python train.py --d_model=768 --d_mlp=3072 --activation="relu" --bias="all" --init_std_qkv=0.0209 --init_std_o=0.0 --init_std_up=0.0209 --lr=0.000724 --decay_fraction=0.604 --final_lr_fraction=0.0 --doc_mask=true
MLP neurons of a small language model. Each row is named by its layer, matrix (up: input weights) and neuron, and shows model dimensions 368-495. Each number is 128 + 32 x the weight over its row's rms, rounded and kept within 0 to 255. Numbers have three digits each.
After each neuron's rows, "fires on" lists the tokens most often at its 100 highest values on Wikipedia text that the model never trained on.

L3.up276:148064104088157174072166180119127104064157155143164183163179099122140129153090123167099126132163131160119114105134072108184117130151119151109103213164125176155161155123091158124151172127113122107136127143131096147101101145120139163104135101123133147165119119133180153090152093139176168136132160104151151119135127129092120056122130077163161148081121160099170105122197128167145167106158
fires on: "s", " Press", "'", "’", " vol", " values"

L3.up468:165134122153129135101153092131127130141119152111112164157145109115140081111172153159121137094063140089107164107080124109109129134130125134177117129140172092153163194106161126143178086182097069088166094153099076090152099190081157160128157124100130069104142105095102144174129137135142119107111125101127059125137108122196190145132076103100158156158120157108183147175158106108125107094155
fires on: "'"

L3.up1661:162141104160132135108088145114093128135104125165138148056149137107147110110144158091143079042141099129103148151113153083149168057133190104091149109141076173102123166136134105190168091171097141162079090167095111152189076072153164175154125111175149121113136124167115171090121079046125127106139168143098101149114100122098130109142128119132140104115101124147130175104120110042179165134143
fires on: " Press", " P", " Cat", " gap", " gland"

L3.up1027:185140124120114098156120170125095143141143051158129093113111202142146115135123140074194136104192136123167164183111154126155132124174151104079175137130119113189079123100128122172127141071079147149143148165127089121153129042167126127136069122108138118170127132172071136162043149117127097099119078169165121144159181109093091094129120145157177132147095174160163153136112123115121154137063
fires on: " 2", "—"

L3.up1177:090151141124152130090130090131132111086158191119109137088137113098133105094067146134137112133160155160091158132086119094127146104141131136176063170131125104182130169157087113122166136151083102099159139162104121138107135140114116178120063114114114211166194161072073059124134079088197104128083060077107145161198088095142100119114125106098101113081114193062088157128130109101115142105193
fires on: "/", " view", " 3", "'", " /"

L3.up2497:126122147129166141132166113150069125124089132124202088119121085111106126083120195064138126111172172133137144130131234119121069115076180155115134122149143127114055074079107134108165148106087149146148080131143173183137106143124082117150165139113115153131160131167152114141085120155087078120133096117117120115110091159143133083122146109124135121142115135097051127113145112155144136123116
fires on: "s", " order", "in"

L3.up1230:090090122100108151150155144157105045145131096164074103119162140100166093147155112145126134082119147090141155174137117063139110141139142143069125168105140142113093135094119096153145141103143151151079128182097148097119096144152108121141107153103118110109092125050106173117112131143171101088091126142076187127114105154146143066158182136123190140116151201074150159149074122107105093147162
fires on: " their", "'", " themselves"

L3.up1359:084138174201144139141175117117133124102114180141160139109116109156150144128182138173058126139150155137102184117134111139179142122126171131075132171081129121124086164099103119130111142154189082132114158171173101146099129177083159130151148113039159100163100100172153100115160135107124161149157145112101173137185132078178118145127093140094100088093164110051084144139127038131139162063149
fires on: " of", "a", " A", "s", " Most", ":"

L3.up1126:167117116182056083138083131119154158100077098178138124128114127080115084073148110108151158134138137184124091159128102149122158130169105103123105124135139130139143178116085080084152135122131195081118091122146150147176072117117105123142144141119100121091173145129126112158114091079209192193174162126155173120120089122150150088158082103107141166110097112177156196083146176101157126131101
fires on: " *", " ==", " ===", " listed", "://", "–"

L3.up2916:098126158165089167147129190131130178171110146173150135113170115097117122089174104094101139084160113103146175157108123153127111098142170127136167152139153101158183131077073197130101090129167172106175134168152125128197121144137156139160129169082162136143067141141118119131091079111147103134114150127142092129186115127119171134109101115064157151131086114126164107166139095094119088099152
fires on: " /", ";", " recorded", " on", " song"

L3.up1231:144099085140162101133163109122126158141131131122086128118087117156146135064135091144110135138156126159161120164108087132097177099199118114155140153153130107119077141057099172117159112092117214180119179189087110089142109105140093173153115085080111104135105100089103094129138118120154106144160142173131109140154111099138116159126135107131084098094082103133174168101114118156157151113131
fires on: " /", " in", " English", " career", " played", " who"

L3.up1467:149137086131177131139102136155082071109147120084134184101119149058107081114124081167088112102122124123170199070164139135149150113118164081125134099172150098084109151113125132133136094089081137104111137117131109152147099126083071157137150142063154120158141151142180126172130100166103108109148069154098117139128187133124189124149079069108185075118124130158161122180112097137089091094143
fires on: "ism", "up", " up", "us", "ry"

L3.up2248:180127089133156149130067139024069133170197164140133149132135129160101110106127134144084147113163130137191140118147127094124108123111147048117093117131127133139185116156090154109122137121174054141120128150119073127124144124121071080175175084088133155137104129125083167124093093156148172119115097153159085129149154157152110121154103099097146161135157110103146156077138087127160138194206
fires on: " OCLC", "le", "jo", "len", " Rovers"

L3.up100:139173093096086195171185155097117176077108170125099084117114143128133110153112138123078120155101143124195169144116131147172145134155222168076121160098168140167084091045087121143070041119146190177120129106139136156141126100151185104164107111130134153099072104127072117069073081139104065152170076143117126120172149133160153109098111128168134079105140142057125177164155121122099144144109
fires on: "s"

L3.up1345:133200150130075166116184131096133076130087099120096109123143163158114105119125121134098127089177165145101160154085064153131215109104166096137165148160154136215145147123054149140159148142097126137186113138105172104142136173146138124173154158110139159178150117116172149101054096129126112109100082144136081159124095084112153124092122078161096123156110127117116136151173137127136067082157
fires on: "y", "2", " /", "-", "B"

L3.up1649:148192162104162158142152151193119143121098141156194040079123160132116116152155179136082110140126137153159137082091119123082116146127141087108199154118105154196118134176139101105076100144150168129150122097167126089120164123157113130135132104176118150146113113135114165119076096092109111123079139075061109084156120149128125106127094118153160113116046104128130098144140180118098109152132
fires on: "e", "c", " their", ")", " which", " different"

L3.up2507:118111121123116137132132117204098143174130117156071088107164119145130126110074158164171097138127185211138118109153132075143088115132087153064058135078123124180126170119138092093099074155140144125105079165121147077132089183131116075087132037114111147076135124144112138111063139112104088149128134091110128072140081124103186166157101122109093051138096158117152121116111158179154095136166
fires on: "'", " of"

L3.up332:196142126123117113083128156118084110125144107195162106067120142118135130067120084105093118154102088126168133092135172153183100134077118175112086171158088219129077255129129216100126145121116121132100143120185100150101107150169153142145136110098121159084177166120105115097155151079103156132123153109138148097097101156084090119159140150110109141058093114099158113127149065098124111156146
fires on: " ", "s"

L3.up2416:148094102105133112158113121118140099101151137134110150101145093091122125196105097118152119113152087097116131130118091093183206096182103125102159135086100149203141132112130093106136173078152149143074130138140077123109182053114140119133090155146147191145142155105093153195132118133124206148069148088083204127131118119138177132090173115155123188118146119060192144147095119094126143078189
fires on: "man", "'", "in", "."

L3.up2635:128146110143122137145102119111097126093061163119134092075118143118150139130166181159135129153050173174110115127148136107171085121160117159187126120165149179133150179103076101110094172217129047158126098150097146106120136112098138150114109102150138168121116130140116132102129123121092160115145160111036163152123080146197155126180140157111096092132113103128104181136147078120071134174146
fires on: " he", " of", " club", " L", " show", "ke"

L3.up250:129128098067146115143114148158061132172153074108060158111117135135153115133130189109099089094127099129161124117096129121122166093161177114127090133085143141148136156124194142102129154109086049164141104092196147129129135102133128124104147152075107147093150096064126116138072104171132142172119116148126079164091192132130106128160108122141218104136159088139112141140137145126155145204098
fires on: " more", "eri", "-", " ×", "er"

L3.up2455:172082126144097102136088144178112162102149116112148088085112140130151135070140142156139090117173127138164158188102117048131179233144131122099162116161100164126135128139109162145092136137131131170131110148188084122139115171159111128139174136141126128103134154119115143134141106075112103151166148121123147065124122126101143094116153118114143122183049074083115177088199028139133101197130
fires on: "ed", "de", "s", " states"

L3.up1016:090095134138080126084117123154127133105173109182153083151056156112161109123064080149126145124141067149085085092102045050109155094149160150109140135101199135166169158037136150147132116119111146162139171142107108105123108118171120198176125191161143071120139145113128152084130117111150131136151073134149090117166102104114079093106128157151140166114172080094102178112140111126156130141153
fires on: " any", " left", "re", "dah", "f", "ne"

L3.up353:145105110149133138075134150076106049075104126198087128115162135180145122072113158116143125128108110154178122093110131109126182113164171151137089159157156195155073081122204121160125146142061145172150123149163170140120049122125057110134092096134134163121148119193086166139097133105099048088069122080152110141166089110147132106167088142094175079091099077132189088166145166154153149134204
fires on: "ly"

L3.up82:117122115094156091217133166110128102112105194146105091128126127161120126084120181099190060099137116145118122154160166167087139178074105125140036160147111115124114156125213120150176119119143136129142148089173123109159113128145169137121167111155097135083076103151160144137131135135185099127130148154123126165178072107095129187146159132158194125130140115173113120121074154167170106146131
fires on: " which", " and", " Act", " for", "\"", ","

L3.up2476:175097077160112115066159165140130138117164155151078110167122156079104136176139079188114139115140116143116118133092177065142143118154189146008093149132161120123108151118095112108152114135161155137143149125118111109146046102164140172130155142025125120166119099159123175135125100160168101141051119083136195186176192125157164117121188068165172131095133111152114126185116142138130142112166
fires on: "s", "o", "en", "a", "–"

L3.up2628:129157138124112144147122135147115088130090118174055063102107095137128114154159157088093114065112151172193158127112152039107107145137156174154156148115086027173142107132148123093159166146136194143185131084124140147103118137172139122133153150114096062144147136146100083071103144138096092139081201105089143130173132103168100117108091134164165144174138073079066106138152073149139081180150
fires on: " where", "in", "d", "a", "ing"

L3.up2276:211128180142136136129076156085123160152145164186139111145123122158141129134128147115143105138117134129180161119108123105125086101148165127055089134168175099108077143125060112092145122146168156138124165112106170073173098136193137159125166130125082119126068145116103150124140152146113114133143109142118137101160167106165167098143146088159110163138136166088104108140127127151091107164217
fires on: "s", " B", "v", " as"

L3.up762:156125080133085135127087160137150100121107160158091124128129127117142118088119145149140157113116179143129167169048143089161186162123135118109111139135097123181103121117117168104112140133152120146143073118141104151106079147114095132141118162184113144145122142139114120154164100094104165134119159073123176141109123095094144142125147109089103117145136107146133139173122062126145136150134
fires on: "a", " US", "ed", " positions", " force", " votes"

L3.up2041:187149178107075070147107143047112139126097154068132143119159159138157127117174160143184101089104122125143107096115165114125117129130121099199116097110120126108100083161185199255153116122165092136169153151124114072160140092085167111178159104118087092150104106144149121114153107127110113148160174152144139170136102089088121102112125120154174149126141165128127142059139090073135161132135
fires on: " No", " from", "I", " X", " B"

L3.up941:136100186113127151154105105101085085129162162090100158111170127170100106136123167138173110122144088174168123084119121255224127117183100143154164146163114128135162172120096156130117138126103105084141127128168152166114168150092127196112172166124154157043162157120170145084133076107172100114202180139129113189154187138102104084140141139059126109123158102061141120190095167140150088130090
fires on: "===", "t", "d", "y", "ly"

L3.up2314:190119149128133102132113180096134148117149101141127149107090181101144159138147113085133108155065078193160142093138139079118141140141109149115166153127141202105098233048091140154107150097149178099181152120085087124255128118107186111127123148040141106089121111166178125101131136051152156124142130082099157142123110165111134114152145179118146149156100132146141159148133095136175128156113
fires on: " and", "'", " to", " At", "s"

L3.up128:151117100135120158106113133155128120117156112145076101176070197178100116151089087176143090114152166128133169070074119112111161127160173116159104173128051129159110133090080112100135099109084111124148101136123133138161110114109127122193118115099135151144179106126119150161074158100121090174109104125154193133134105190129131152120110145157066099124097148102078204156202152152147107181113
fires on: "a", "land", "d", "el"

L3.up570:119132131185090144102162089122140096127074085148148158109118137065141090132144131130089102105156159158088125185102125166083197119175191112146099139119167191152190120166142103130102121092095056162077148114168140136194131140059137153142138156077137099179150109067090107183150146161129128093116114144162092161130102106197157054081064068143163139152068093085074141117137145127172124110119
fires on: "y", " Country", " Recording"

L3.up2085:137144131101092105096152153133051152088106066136120121069124161125109101159118165153157119094158134140140160120087127175109116154168120134142106111068090106073133102094119110107106098102161081133145107100175133136151085127122124099142095113115088110159174107106124099131101184173098193144146165100135135175174146116134116118161114148117126066106096060170138207121158089135160161123135
fires on: "d", "rd", "r", "50"

L3.up1316:130092180119142096179154172137108178095130180188181150119139115098112128140157108101041143136131187157117119121135129168095137120185136109139142118117096152192123185127140127104186133167157177108141162141151140101177150180029157168091087130169092111109115143097159109123145133120190086124176202155094115145153105064162159127120166121164083099117138179139118201107104175047109117168103
fires on: "A", "3", " first", "P", " brace"

L3.up2257:157143129102059115137146114188151136100128128152191091111146147097127099108153145091069121119158114202107193144166074123101143149164201100088130106155139193142107148062202114101121141130130178148097113132178118139175104095130114113154064121129122102130151139114090177143152128150085093104112089150093118129117184133147155148162105108162119127097144150132113120125164170134097078185161
fires on: "S", "T", "C", "ray", "LT"

L3.up2817:102073186097110113143091112162123119111098131172103173101119152152133145069149108099159095138156129168057095091084150088115137122088092090137107156160094142093119147135130114127138119172103064151122112097140074149136154208151072128083108130153090199117090157119169170154115055105224078122166100147103145153186115105146149150099124118168128052164171169144103101180146122128196140137128
fires on: "'", "th", "-", "gui"

L3.up2206:137135162130090062125164141129056074135132109102108141151105140152089092020126157126190025086196091165145167112124114133153091119117176124087065120110146190087149117156128135208148110125108144033098124136163103143121167104114180135183091067129111157108155124117207126155151093153126152126097114132136133176144128093127144098134139136121193139104176119030072219121161107115164149153067
fires on: "s"

L3.up2167:161157145112084145169095147085138132170081121125153086167130147123131125150124128156168080107144058117109135094083133126148070142103134122161124172165195129157127179130137142193143073117146102135124157137148162130176151169161106154162090095079094136123194123164170090146087101171160122139096125129180130128186159074160111115136158112189113102084083137071124103082134117052152150152085
fires on: "s", " result", " release", "re"

L3.up2092:142118180150077131143130255088138123151129125076088116157155113104114107159161142137173135147116085094157102161146069123169107117119126121124148130124112076091126086151160135114096125089149060113142158121123145108043146147161134130099158157129082084157111137123124119197134120139181104172113128053076090081066079070096129103140134148179118178091096206110124177073135181103138072177081
fires on: " are", "s", "vers", " from", "etz", " Connecticut"

L3.up743:102083134154149124177114096141124136121177100164136120127154158127145116121169143111170088121130149110142146104147172142201105129171154144120116134075172133129074081189060116156137101113110148121111100130219113138149210133092151098150160124134143109125148125152130060075150100167099111119139136083119149147211115092128114129107146058169096126072139111158140185139119118073102079128130
fires on: " be", " view", "\n", " which"

L3.up2112:117103113135125185150188155146137143121097115151091080122110147139117108073156167049190144058079146079121129059073149199176124113134119135111141106160089076121155143122156141110147096135075108137108146159213135138103086178091132133120174177093101097119112123072109103107060137088081098145154104127072153137165081162176132097171084100127113068166152097094125143094140114124212182175128
fires on: " 0", "-", ",", " 14", " /"

L3.up469:147174140149118156165202138117131143132109106107122123071147182157105105153099154104110147134156197149099100116124066142121128162239211143191133174127137121219154125127151132136154090131120109155110170081128157145082118169132102170158117097112151139109136159095177078131170129148085159105105122152087078172175098076041150107134107119129145165114146230094042082112160133096118068175131
fires on: "y", "al", "izing", " -", "ating", "nna"

L3.up2760:164136144105155142167147174121095128164155153155117137103110165159128119149114111149080080102125118094088101137158102053105126154193167147119110146140098162155128179127142091156117078127173146201125167163143116135182076141150119133113139139189097219057143157103054118177187096098173075091115083061125134140159112063128150161125128154071067139103077108154120149063155107113144060109126
fires on: "ella", "ed", "o", "i", " included", "ly"

L3.up774:137165115094100126184164133164139180104152108179131154082105132129099105149123165090142114102115079136101114132131119149178140130127111150189111152074071132125098151149152182156098152094176160127087129152155132157156067184106161133132170146107087132147152111100141120158097095135106159183146142138107126129138107059131107090158067113179116158144193089091164134147099076137105133098108
fires on: " living", " young", ")", "oz", " least", " present"

L3.up2698:123121131134096120152094161139144188155122105145121155119142099172113109111136091131161118107084143069189118157164115145114107099129144104122168134134145085113144176130136125147171140150122113124142157122188111090121149124120127148153142161054131126159135180098145082078161128161128131138137148130151158096117133072076123141210061110099228094119111195121058126121107124189160129125141
fires on: "go", "men", " Arab", " African", "us"

L3.up2616:141125143165124154115208176150114173188078144163128158115177174107152133077085144105091107121102155109148073189113093133161122139122147138155073168109141105194149152125163167134188099133180110090113183147117152121173140169140160114186157143090143143145121097088139137080129163109128076126153200162067082114094123161111086129155068137159174119146144121152144139166152098139132108118112
fires on: "'", "v", " and", "pathi", " out"

L3.up2279:122088092127084147129138145112081082107155079198070091100184099109118101110122124157134145136137141117152093109090079143152118180175206131125149120089117138161205129104122134112139120149107140115080082156060109121162170125130181215113111142098107158198107150148154205164107146107148128134128063123141140135108159175088146149130165121097210143163128185140114102173147164111132151136105
fires on: "'", "mann", "-"

L3.up678:186093159116097100122134133111140114138136100128149112131099137117159154164154119184087084105140069140146184111107123175123138177127102129146112162124064146081130147088150136212133108128080143136168106124175105183119137135012129144177175133154144075127126160121138162117089077089193176165116145115104162134091076147073044104136180183089159111127120123150145145189142070129122143188149
fires on: "a", "ed", "ist"

L3.up614:107094072110090157145119142125126174148163147122096154127169165109130123151182159053113120135146135111109118112102132132181103103107149128140126110134143129151102166108114142114146137085124072189147120114199104115120187152132108172104102147124145160103115133080137096188145150173141107132117124136153163116115127088079142135129123105108110116105228145088135124121090117133172149115122
fires on: "s", "ity", "y", " Sports", " release", "ho"